MLP neurons of a small language model. Each row is named by its layer, matrix (up: input weights; down: output weights) and neuron, and shows model dimensions 314-409. Each number is 50 + 15 x the weight over its row's rms, rounded and kept within 0 to 99.
A block is one neuron, or neurons of one layer that tend to fire together. Before each block is what it responds to, as a language model described it from the Wikipedia text at the highest values.

Mostly dummy subjects "there"/"it" opening a clause before is/are/was (there are, making it), plus set-phrase middles like "as well", "also known", "along".
L2.up204:32 67 40 80 40 42 34 65 54 51 33 59 44 57 77 82 38 60 54 42 51 58 40 65 47 61 24 65 45 44 50 43 54 58 41 73 56 44 59 62 44 54 32 60 47 50 28 60 57 53 54 39 48 65 77 57 33 56 70 72 55 48 59 55 39 52 57 60 59 63 37 49 50 47 59 47 35 48 49 53 66 48 32 58 56 38 05 54 46 50 56 57 53 59 25 60
L2.down204:29 55 33 10 61 57 55 47 32 56 16 54 39 67 87 69 30 75 24 42 57 51 58 49 63 54 38 38 59 44 54 56 48 73 51 63 52 59 99 77 60 58 54 52 54 64 55 50 37 43 87 28 41 67 54 55 45 43 68 57 52 63 64 72 49 63 74 43 00 50 26 60 65 66 77 79 12 55 74 57 25 50 37 49 58 33 61 70 49 71 80 38 47 34 29 99
L2.up528:47 60 51 62 54 40 63 79 45 58 36 55 26 60 67 54 43 53 59 24 58 47 46 52 61 73 21 85 56 38 38 60 60 39 37 47 57 32 56 42 53 67 48 31 30 50 13 76 49 58 17 27 49 69 45 51 56 53 68 73 38 55 64 55 45 49 52 35 25 62 60 56 22 78 67 69 47 57 40 70 51 42 26 31 58 35 30 57 53 31 43 54 45 24 37 43
L2.down528:37 59 35 08 35 65 47 56 27 68 41 58 47 66 79 72 40 55 37 38 50 55 51 27 56 69 49 47 52 32 25 40 48 58 44 57 29 71 83 55 79 65 61 38 67 46 56 63 32 44 81 07 49 66 63 47 70 53 64 79 80 68 77 47 52 56 84 18 25 59 31 54 73 61 60 63 31 70 49 54 26 58 57 31 50 51 44 72 40 53 64 30 58 35 50 67
L2.up934:46 61 53 53 45 38 44 72 54 46 26 63 32 63 46 53 33 35 37 25 46 40 41 48 54 46 34 57 64 52 36 33 35 40 46 76 57 37 70 34 49 43 59 48 17 59 29 55 51 38 52 33 45 71 49 55 41 50 68 67 42 51 52 77 49 45 74 38 75 60 32 72 27 57 57 89 48 46 55 40 58 49 41 53 63 66 22 44 72 44 57 80 46 44 26 48
L2.down934:58 50 41 56 57 48 65 60 39 45 60 42 55 71 74 48 06 66 47 38 47 36 54 41 38 50 38 57 46 40 32 42 36 49 36 49 44 36 66 65 55 37 57 66 52 62 67 58 44 80 70 00 26 68 66 48 53 44 71 71 53 75 61 64 39 51 65 34 30 64 31 78 61 54 75 63 41 44 69 50 71 50 62 50 22 52 36 52 50 88 67 38 54 52 35 62
L2.up1596:37 35 28 41 54 42 49 77 56 48 43 38 62 49 67 73 43 72 45 15 68 55 36 53 60 53 38 57 36 70 43 23 34 22 29 59 58 36 65 50 46 51 48 66 32 44 36 14 54 42 58 24 33 73 38 44 23 49 76 80 62 37 54 55 46 55 64 69 33 51 28 60 36 48 60 39 63 53 38 43 35 37 40 31 50 47 56 50 65 49 55 64 47 63 38 53
L2.down1596:33 72 23 18 68 63 73 83 30 57 31 36 56 60 71 42 36 57 31 47 49 56 57 57 43 50 62 47 33 35 42 53 34 39 45 41 49 47 69 59 49 50 60 24 37 45 67 66 47 74 55 13 52 59 29 46 45 33 75 67 67 69 47 73 35 47 70 67 10 47 16 53 65 62 73 57 25 34 54 49 38 32 45 18 56 50 54 50 60 92 45 30 28 63 26 88

Verbs or the first word piece of a longer word, mostly right after infinitive "to" or a modal, e.g. cur(ate), pay, inter(rupt), suff(er).
L5.up80:60 26 40 64 81 60 63 64 46 21 93 78 49 56 82 66 53 38 56 49 54 53 54 55 47 54 47 44 71 53 00 21 49 46 47 31 51 44 36 43 63 58 52 38 73 52 70 51 23 87 72 57 59 49 63 51 49 48 48 58 28 28 21 46 58 45 54 35 33 55 45 67 34 33 27 33 77 71 41 57 44 47 41 80 47 49 63 74 85 60 68 42 69 48 46 44
L5.down80:46 13 59 28 78 54 39 53 51 49 35 68 61 23 38 26 04 76 56 66 55 37 50 37 51 34 74 42 62 74 19 45 45 69 33 38 48 62 31 42 57 37 41 66 30 52 66 40 43 59 73 50 58 67 57 62 48 46 55 63 56 76 40 19 62 83 50 93 38 64 46 49 51 58 67 48 78 18 41 37 36 61 76 40 59 48 15 66 79 58 58 41 41 46 44 41
L5.up707:45 57 53 60 51 56 41 38 36 40 85 49 66 57 33 36 74 60 69 80 22 33 39 52 42 55 43 61 65 48 17 54 67 59 15 39 59 63 53 37 48 35 50 40 58 66 59 67 48 64 60 68 48 50 72 33 43 80 56 52 45 39 42 13 74 76 34 62 47 25 72 42 44 73 66 36 50 45 29 49 52 39 67 68 62 43 49 50 33 24 46 44 72 42 68 44
L5.down707:57 25 59 21 49 48 46 54 56 43 35 44 49 14 38 31 41 66 70 41 34 84 34 21 43 45 52 45 39 52 77 63 56 67 57 59 39 48 37 38 41 59 56 50 22 50 36 46 45 19 72 53 63 37 52 59 43 24 71 47 49 43 42 50 51 32 46 48 64 57 41 47 49 55 48 67 61 67 49 70 31 76 37 34 62 51 27 63 63 51 36 69 36 38 67 68
L5.up1557:93 38 45 72 71 47 67 78 42 56 32 38 45 66 69 44 81 62 43 61 70 55 41 54 56 68 60 60 59 31 65 34 42 35 40 54 47 66 74 31 57 02 46 49 40 55 60 46 48 66 45 44 42 57 69 45 39 40 39 43 50 53 28 63 74 44 56 24 18 71 52 47 39 34 40 65 56 76 71 68 43 75 23 69 39 34 47 35 27 31 44 45 44 54 59 39
L5.down1557:55 42 84 61 47 39 45 56 55 63 43 42 32 42 42 25 41 44 82 23 64 45 62 51 23 62 65 64 54 21 54 41 47 56 35 45 42 75 45 50 66 69 57 20 58 80 59 42 52 75 40 28 51 49 71 31 75 48 55 42 40 49 70 62 37 46 60 52 53 52 69 70 45 46 12 40 55 50 45 63 13 53 75 55 59 44 16 66 37 59 34 45 57 66 53 64
L5.up1760:57 34 39 52 64 56 29 48 24 38 58 58 28 61 45 16 68 48 59 16 51 64 40 39 41 44 54 65 61 50 40 37 92 65 51 54 54 46 70 14 94 35 45 11 36 50 43 57 49 66 29 62 74 61 60 32 54 54 26 49 38 39 31 56 41 48 42 44 06 38 57 59 41 41 36 43 46 47 34 86 47 68 55 63 37 41 52 75 52 29 55 70 45 33 56 51
L5.down1760:43 70 49 38 44 45 32 81 26 65 46 70 46 48 61 21 44 65 40 47 66 58 56 33 25 47 38 53 41 79 60 50 53 39 17 54 53 51 67 53 47 53 62 63 32 47 53 53 34 68 59 50 50 50 51 51 65 27 27 60 32 71 69 43 59 47 30 21 44 71 37 73 53 40 69 65 39 18 38 63 42 58 51 67 53 15 43 64 44 65 31 55 15 56 56 45

The first piece of a longer word split into several tokens, whose continuation is predictable, such as recept(ions), spect(rum), fav(elas), en(velopment).
L3.up1468:35 69 17 99 69 55 61 36 49 47 84 79 42 66 35 47 66 48 45 31 00 29 56 57 42 79 62 49 47 35 58 59 59 42 46 58 43 32 50 11 52 20 66 50 39 37 48 69 57 62 84 73 50 63 57 26 82 60 63 61 48 32 54 85 74 53 45 35 25 56 65 81 20 32 52 43 43 42 51 69 47 57 37 54 44 61 58 67 48 42 44 39 29 66 61 52
L3.down1468:28 76 24 33 57 53 31 59 53 74 33 58 28 50 74 35 46 73 55 39 45 81 21 35 63 45 67 61 39 28 68 57 27 41 41 64 61 85 24 53 57 27 37 48 71 62 50 87 43 44 47 22 50 55 30 32 35 57 52 66 51 58 79 56 67 54 54 54 39 59 46 59 45 44 41 58 05 37 49 60 99 72 61 55 86 46 67 40 34 51 42 73 56 64 38 63

First word-piece of a content word, often starting with b, after an article or adjective, as in a b(asket), black be(ars), complete b(ipartite).
L5.up155:65 73 83 72 53 47 50 62 25 43 77 64 48 70 47 61 52 50 59 27 56 80 54 44 34 42 38 33 64 58 41 49 50 42 40 34 53 65 67 35 53 47 52 68 71 20 42 13 57 58 39 56 50 42 46 24 44 59 48 31 24 25 68 32 62 23 63 61 49 39 51 20 58 27 30 53 87 61 46 44 48 34 40 77 66 56 40 60 78 55 26 37 41 49 52 54
L5.down155:41 39 56 38 50 32 75 47 67 47 51 64 47 63 62 46 73 52 16 60 20 83 52 17 39 51 61 55 55 73 40 35 42 50 30 46 46 43 62 22 41 44 38 56 84 12 37 41 44 56 38 54 37 84 43 38 58 60 27 46 21 58 77 34 78 39 39 42 38 49 70 56 65 53 31 75 58 64 37 51 38 93 63 65 49 29 54 49 56 78 68 52 60 41 43 46
L5.up452:62 26 66 80 27 48 63 57 34 67 50 62 14 54 70 56 58 64 60 55 30 84 49 46 50 39 77 27 44 56 48 60 56 30 41 46 51 53 72 53 48 75 36 60 70 39 41 34 43 51 43 63 43 33 39 25 43 58 25 41 44 60 56 41 54 42 48 40 53 34 35 32 54 44 59 65 35 48 38 52 64 44 47 43 67 66 30 44 35 32 41 51 21 45 55 43
L5.down452:44 61 39 87 43 47 51 49 23 30 44 38 61 71 69 66 69 66 13 44 62 58 47 52 38 56 45 49 52 58 31 21 54 43 60 38 49 38 63 65 51 35 36 66 65 24 52 51 48 43 28 83 49 56 79 40 37 49 14 32 63 57 58 31 36 62 31 34 59 47 40 62 65 69 44 58 33 55 48 35 42 44 64 78 55 33 59 27 45 69 80 50 55 40 67 54
L5.up1015:74 25 42 64 67 53 51 47 33 49 45 50 38 90 54 80 50 69 48 79 35 62 67 42 68 64 53 25 75 48 67 47 36 57 32 50 45 67 58 44 52 46 35 70 28 50 37 35 46 29 22 44 59 51 51 49 64 67 62 43 51 50 20 87 65 65 51 62 27 62 47 70 56 23 29 62 27 71 62 74 66 44 58 56 45 33 48 42 33 50 54 43 33 40 53 61
L5.down1015:75 45 58 44 46 56 49 71 56 59 62 53 57 53 60 56 55 37 48 56 47 67 58 50 33 39 74 66 17 42 20 64 45 63 28 34 42 49 28 42 59 53 47 40 91 43 22 60 48 69 64 35 64 63 77 49 24 82 28 71 40 50 39 39 50 64 44 39 86 50 60 31 75 78 70 40 79 41 57 47 61 53 54 35 62 72 63 48 43 32 48 64 92 08 58 40
L5.up1208:80 59 51 64 24 53 10 47 40 47 63 59 32 63 55 70 41 45 68 50 44 77 44 53 42 45 43 54 69 20 54 54 36 50 56 67 63 33 69 09 59 48 76 74 68 48 45 61 54 39 44 46 50 54 53 38 42 78 56 37 29 24 22 49 44 57 46 54 65 48 40 28 58 27 57 41 51 52 35 73 61 47 50 79 48 53 44 26 40 57 40 52 84 32 62 65
L5.down1208:47 23 33 36 58 34 34 36 69 63 69 71 34 40 70 83 44 42 64 14 56 33 59 48 54 26 51 71 61 34 71 53 50 51 68 25 35 58 44 39 65 51 64 66 44 63 64 45 33 42 59 18 53 40 35 32 32 67 57 56 58 58 72 50 62 55 50 36 45 42 57 37 63 49 57 79 65 48 51 69 52 53 51 62 28 47 55 27 34 51 53 72 69 33 59 40

Opening subword pieces of longer words still awaiting a suffix, such as batt(ing), Comm(ittees), affili(ation), plus wiki table separator rows.
L2.up22:50 67 31 48 58 54 36 25 46 32 67 40 53 72 59 43 68 77 48 46 34 57 28 32 71 53 58 48 52 28 64 38 65 29 45 64 46 60 51 37 39 36 40 55 60 74 50 46 44 39 53 63 54 80 67 50 66 41 37 40 49 34 31 62 71 51 61 34 51 71 54 49 41 33 54 38 48 37 57 56 57 47 53 76 29 41 38 78 57 40 45 66 46 31 60 61
L2.down22:47 40 64 38 53 52 45 46 32 76 54 57 41 53 45 36 49 36 42 72 50 53 41 32 19 37 61 77 75 50 35 39 46 62 50 55 40 67 48 53 15 52 46 65 54 46 49 61 37 68 62 50 67 75 50 40 40 42 51 62 47 71 47 53 43 44 65 37 40 67 51 81 48 56 23 12 40 21 51 32 47 41 66 75 43 29 18 59 50 53 18 57 45 57 55 54
L2.up477:57 36 22 74 36 43 69 43 53 63 77 89 46 64 53 47 39 39 40 43 49 54 38 41 28 79 35 27 35 53 59 54 24 51 60 67 46 80 13 65 35 49 66 23 33 39 50 57 48 39 28 27 19 37 35 66 42 59 53 55 37 29 64 67 59 33 52 44 58 74 27 39 35 48 68 57 40 46 21 68 61 21 52 49 68 47 41 53 72 58 59 20 61 57 40 37
L2.down477:39 48 45 43 37 38 36 54 37 37 44 59 31 56 63 71 61 52 22 55 26 66 28 59 45 21 74 47 48 40 60 23 44 55 36 39 44 48 36 87 63 44 52 81 55 26 61 34 44 64 28 79 35 48 39 41 59 29 46 59 63 57 45 47 60 31 36 25 36 85 43 68 90 62 53 33 36 57 60 59 57 40 48 56 57 46 48 20 43 52 34 38 41 42 71 70
L2.up705:34 81 39 68 57 47 32 39 44 45 87 60 71 69 57 60 77 60 43 40 34 33 31 62 40 77 53 41 60 57 59 49 65 33 50 52 56 57 25 50 55 12 42 48 39 57 48 99 38 34 61 58 81 70 62 31 80 46 45 28 30 45 39 60 81 45 68 38 48 58 59 52 37 23 60 54 16 75 36 79 66 49 65 67 45 51 52 55 59 48 66 46 63 50 38 53
L2.down705:52 62 70 49 33 67 41 39 47 45 89 54 35 61 41 44 51 48 71 28 47 54 40 35 49 51 67 59 50 60 48 46 55 42 43 38 52 45 39 91 47 46 54 49 28 13 60 82 46 57 44 57 56 75 38 73 52 36 58 30 43 57 33 42 36 26 52 68 36 48 61 45 55 58 60 58 67 43 55 42 46 54 60 64 33 39 58 53 36 66 15 47 69 71 65 57
L2.up1309:50 99 27 57 65 35 71 57 36 52 60 74 50 50 32 58 80 70 35 11 41 33 47 61 31 66 43 42 41 63 49 55 67 48 16 55 50 55 51 40 35 33 37 45 68 62 77 55 37 50 56 57 52 36 78 34 46 56 43 16 40 49 53 67 42 63 55 50 40 58 57 65 43 22 46 48 76 59 48 69 44 41 50 80 37 39 39 45 49 72 39 34 62 59 26 49
L2.down1309:65 50 61 46 55 33 71 42 32 41 57 60 34 52 32 29 41 77 44 14 54 73 27 55 57 74 27 72 46 57 58 39 60 59 26 55 47 41 62 40 57 21 37 64 57 79 52 40 49 66 56 50 25 43 47 70 58 66 52 64 48 71 32 36 09 29 52 28 37 49 51 64 67 46 60 44 31 50 82 48 49 65 68 74 58 40 52 43 46 67 60 45 38 51 26 85

Interior word pieces of long technical words in biology, medicine and chemistry (bre-eding, bis-pec-ific, analog-ous), plus nouns like health, poverty, precipitation.
L3.up30:60 37 55 86 32 52 55 56 67 39 63 67 62 56 48 50 55 41 53 53 60 67 58 59 34 36 37 49 35 56 53 59 52 36 38 48 48 29 25 17 67 60 16 22 65 48 46 39 50 60 43 55 64 41 55 36 59 71 64 62 28 28 53 36 40 38 60 60 51 71 66 30 58 45 12 36 64 40 24 37 59 51 89 50 52 55 70 53 64 55 63 31 35 74 67 48
L3.down30:39 55 59 49 71 50 50 74 51 41 63 39 43 69 52 68 41 57 58 46 37 23 66 37 61 52 64 39 89 29 35 13 44 74 73 46 55 61 53 50 32 31 76 55 38 50 55 64 58 59 57 38 65 51 36 36 48 47 35 41 26 42 25 25 86 66 60 28 43 48 53 82 05 05 47 85 20 59 41 49 42 67 36 68 55 60 63 46 34 47 64 31 83 39 53 23

First pieces of content words in encyclopedic science or description text, often after "is"/"the", e.g. found, natural(ly), expl(anation), ret(ains).
L2.up423:58 59 48 97 20 42 45 57 62 22 61 77 57 41 48 51 51 53 49 42 51 66 39 45 43 42 51 61 49 53 51 74 74 42 29 19 62 34 41 28 38 57 48 25 39 78 37 21 57 63 58 46 39 43 36 46 55 83 40 44 35 49 50 43 31 44 64 58 40 50 65 34 64 44 24 44 51 39 27 36 47 46 72 43 59 75 44 44 65 47 61 35 31 64 50 58
L2.down423:23 74 34 31 59 32 77 46 41 52 49 60 42 63 51 90 47 76 47 42 61 39 47 67 67 55 42 52 62 67 43 03 56 45 63 54 53 60 51 78 48 41 53 76 57 48 56 56 49 27 69 60 45 62 41 39 73 52 34 53 25 61 39 49 72 67 27 57 59 03 47 56 38 15 46 76 35 61 38 54 46 64 52 70 72 45 67 70 43 58 40 46 57 34 53 26
L2.up922:51 81 63 78 64 39 40 34 54 31 56 40 40 57 28 62 59 56 43 41 22 57 65 42 57 58 66 51 39 63 63 59 90 61 50 49 49 57 51 73 30 59 56 36 82 36 61 47 39 63 38 86 77 54 60 43 65 67 28 63 33 11 49 30 71 37 36 50 35 70 63 41 53 48 59 30 39 53 45 58 57 61 30 38 48 58 39 60 46 43 35 56 58 48 56 56
L2.down922:50 71 43 47 30 60 52 65 42 45 50 28 41 52 32 48 71 53 69 39 29 57 33 36 46 53 48 68 27 38 62 31 62 65 44 40 64 53 53 83 20 68 41 14 42 29 63 62 40 46 46 53 29 75 63 73 42 55 48 61 51 64 69 39 57 38 67 43 35 50 31 40 50 41 51 25 75 58 24 77 53 77 44 47 41 43 33 50 67 49 36 39 40 39 26 55
L2.up1374:51 36 96 80 42 52 58 33 55 73 48 70 41 58 39 33 48 51 51 49 34 71 60 35 31 39 56 58 14 37 76 64 63 51 57 36 53 18 25 20 53 66 42 28 76 55 40 22 52 48 54 46 54 60 54 33 35 81 63 58 48 48 71 47 42 36 51 57 66 69 60 35 64 42 43 46 44 45 48 39 65 53 43 52 40 59 26 83 63 44 70 36 39 65 55 38
L2.down1374:35 66 49 53 35 20 57 60 43 43 51 34 56 66 63 48 67 65 44 21 50 35 66 70 65 63 41 60 54 50 47 36 46 59 47 43 63 08 40 64 36 56 31 80 46 60 26 68 50 35 36 56 61 32 39 36 36 70 58 43 36 45 27 61 27 52 41 62 55 54 42 49 32 41 43 38 47 37 26 60 44 79 44 36 37 54 62 36 47 25 49 63 54 64 61 59
L2.up1587:63 43 62 89 54 55 50 50 51 61 30 38 35 55 45 59 45 60 68 33 50 84 55 59 64 47 50 44 24 67 77 73 51 52 40 47 58 47 55 42 46 65 47 47 60 47 67 24 54 62 23 55 77 54 57 49 50 70 43 34 36 37 48 30 44 48 48 56 39 63 76 34 58 29 23 57 29 61 55 16 47 29 60 54 49 48 21 29 39 66 44 59 37 70 53 47
L2.down1587:74 49 57 44 53 35 41 75 44 75 54 45 40 55 32 37 49 49 40 38 52 43 65 83 64 60 25 74 33 58 54 68 47 44 50 59 41 39 60 36 51 99 83 44 44 56 57 62 34 34 59 57 81 56 46 32 36 52 54 42 66 72 59 37 55 55 62 45 71 55 56 42 66 23 49 60 49 85 36 53 36 41 58 52 70 44 10 48 52 72 59 40 52 63 53 64

Word-initial pieces containing f (F, inf, Ref, prof, -fold), as in Findings, infections, Foshan; also existential there and children.
L3.up7:27 47 69 55 61 52 53 41 49 33 23 48 47 64 68 72 48 43 57 66 70 68 46 47 37 28 62 55 25 30 58 48 47 39 30 57 52 36 62 68 80 45 20 39 26 56 40 63 53 44 64 59 45 66 66 36 37 44 38 50 38 70 27 56 57 35 41 66 40 59 52 37 40 73 69 49 44 60 59 60 56 53 69 49 29 64 47 84 61 28 52 64 62 51 62 45
L3.down7:50 85 67 17 60 51 77 87 46 53 09 52 58 56 70 66 23 50 52 19 47 58 61 39 45 39 58 67 47 56 34 60 19 52 40 43 49 50 77 56 74 49 65 80 41 39 58 45 47 40 43 30 47 83 42 75 42 58 50 76 62 54 59 89 58 39 64 66 40 40 60 73 51 59 64 71 35 42 40 39 57 66 31 21 72 47 64 62 62 38 38 67 47 46 51 47

Periods closing citations, ISBNs or abbreviations (Ill., Inc., Sts.), and clause-opening words like that, who, there, it before a verb.
L5.up162:49 32 60 70 53 59 69 48 68 54 32 48 64 48 60 21 50 53 46 36 69 56 31 50 82 88 47 47 63 28 83 52 54 46 32 63 48 33 75 55 52 33 30 70 45 30 55 47 60 52 42 64 52 47 34 65 20 55 35 93 50 44 58 40 56 64 64 63 38 16 56 55 42 56 39 65 22 63 54 46 50 62 49 71 56 61 49 51 41 65 53 73 42 03 62 45
L5.down162:63 24 60 53 33 67 10 49 60 35 25 46 38 31 53 54 48 64 30 44 58 66 30 54 44 53 39 60 42 42 59 43 74 55 61 69 68 69 47 47 33 52 21 64 50 53 18 57 39 84 43 40 50 44 57 38 66 41 67 52 32 49 42 99 65 59 60 33 48 47 54 68 53 29 18 40 40 54 76 50 56 15 27 45 66 55 50 48 63 33 84 31 41 48 45 63
L5.up606:48 49 34 47 47 37 51 23 42 76 44 61 54 56 59 23 37 49 37 32 47 44 35 41 75 69 32 40 68 47 71 51 32 61 55 58 51 37 45 61 71 22 19 72 40 40 71 61 54 42 73 67 41 62 35 61 25 63 50 78 62 33 71 73 69 77 17 72 07 28 53 66 49 53 66 61 35 47 64 33 64 41 45 71 45 65 30 64 62 62 71 59 54 37 44 56
L5.down606:54 41 54 46 60 44 28 35 34 58 51 37 39 43 92 44 31 69 60 61 33 52 32 56 68 70 37 40 77 34 53 62 55 10 31 48 59 48 39 50 69 31 51 45 55 82 40 35 50 61 45 41 39 68 27 44 61 32 71 63 67 58 62 45 29 49 59 64 69 67 18 76 55 30 40 65 35 87 72 52 55 37 53 37 71 52 57 39 54 62 72 45 62 35 44 64
L5.up1651:78 43 35 59 61 33 39 50 29 46 07 35 52 59 35 37 67 41 42 47 37 39 59 41 97 65 29 47 38 63 33 24 35 32 48 37 67 64 65 38 42 40 41 20 30 45 13 25 34 43 69 59 36 47 52 73 28 63 36 68 65 30 74 56 66 79 31 43 10 40 59 87 46 48 51 52 44 28 46 57 52 60 70 38 34 60 61 57 64 53 70 48 38 38 33 45
L5.down1651:43 51 79 52 53 47 56 82 42 59 68 38 55 46 49 16 42 66 68 31 26 53 17 43 20 75 55 47 52 49 36 39 67 64 37 59 65 63 24 29 28 31 57 61 53 46 48 58 47 38 61 39 61 28 41 44 40 30 58 00 58 26 17 45 32 43 41 65 64 38 41 42 50 44 23 72 82 56 51 56 31 44 27 49 63 63 59 42 33 63 11 59 62 70 69 30
L5.up1778:52 55 41 21 76 41 40 29 47 56 51 25 31 46 49 45 21 62 52 31 42 51 26 54 19 45 32 61 67 62 56 43 48 64 52 69 57 53 64 51 90 51 39 39 47 62 77 79 73 40 65 54 52 53 24 61 46 64 50 73 46 42 44 72 64 55 02 77 18 29 58 48 43 70 49 61 66 37 42 45 55 17 65 64 58 69 33 34 57 52 77 66 81 46 47 49
L5.down1778:67 68 48 28 38 56 64 41 63 97 57 82 25 34 72 49 33 64 48 38 47 30 54 41 67 36 42 60 95 46 32 70 34 29 43 81 70 54 60 66 80 49 33 54 35 57 40 69 60 45 55 35 37 42 47 43 60 49 63 46 56 43 41 36 43 81 65 75 57 43 34 17 35 54 41 80 42 41 39 43 73 32 57 35 63 61 31 56 48 64 53 36 46 47 49 61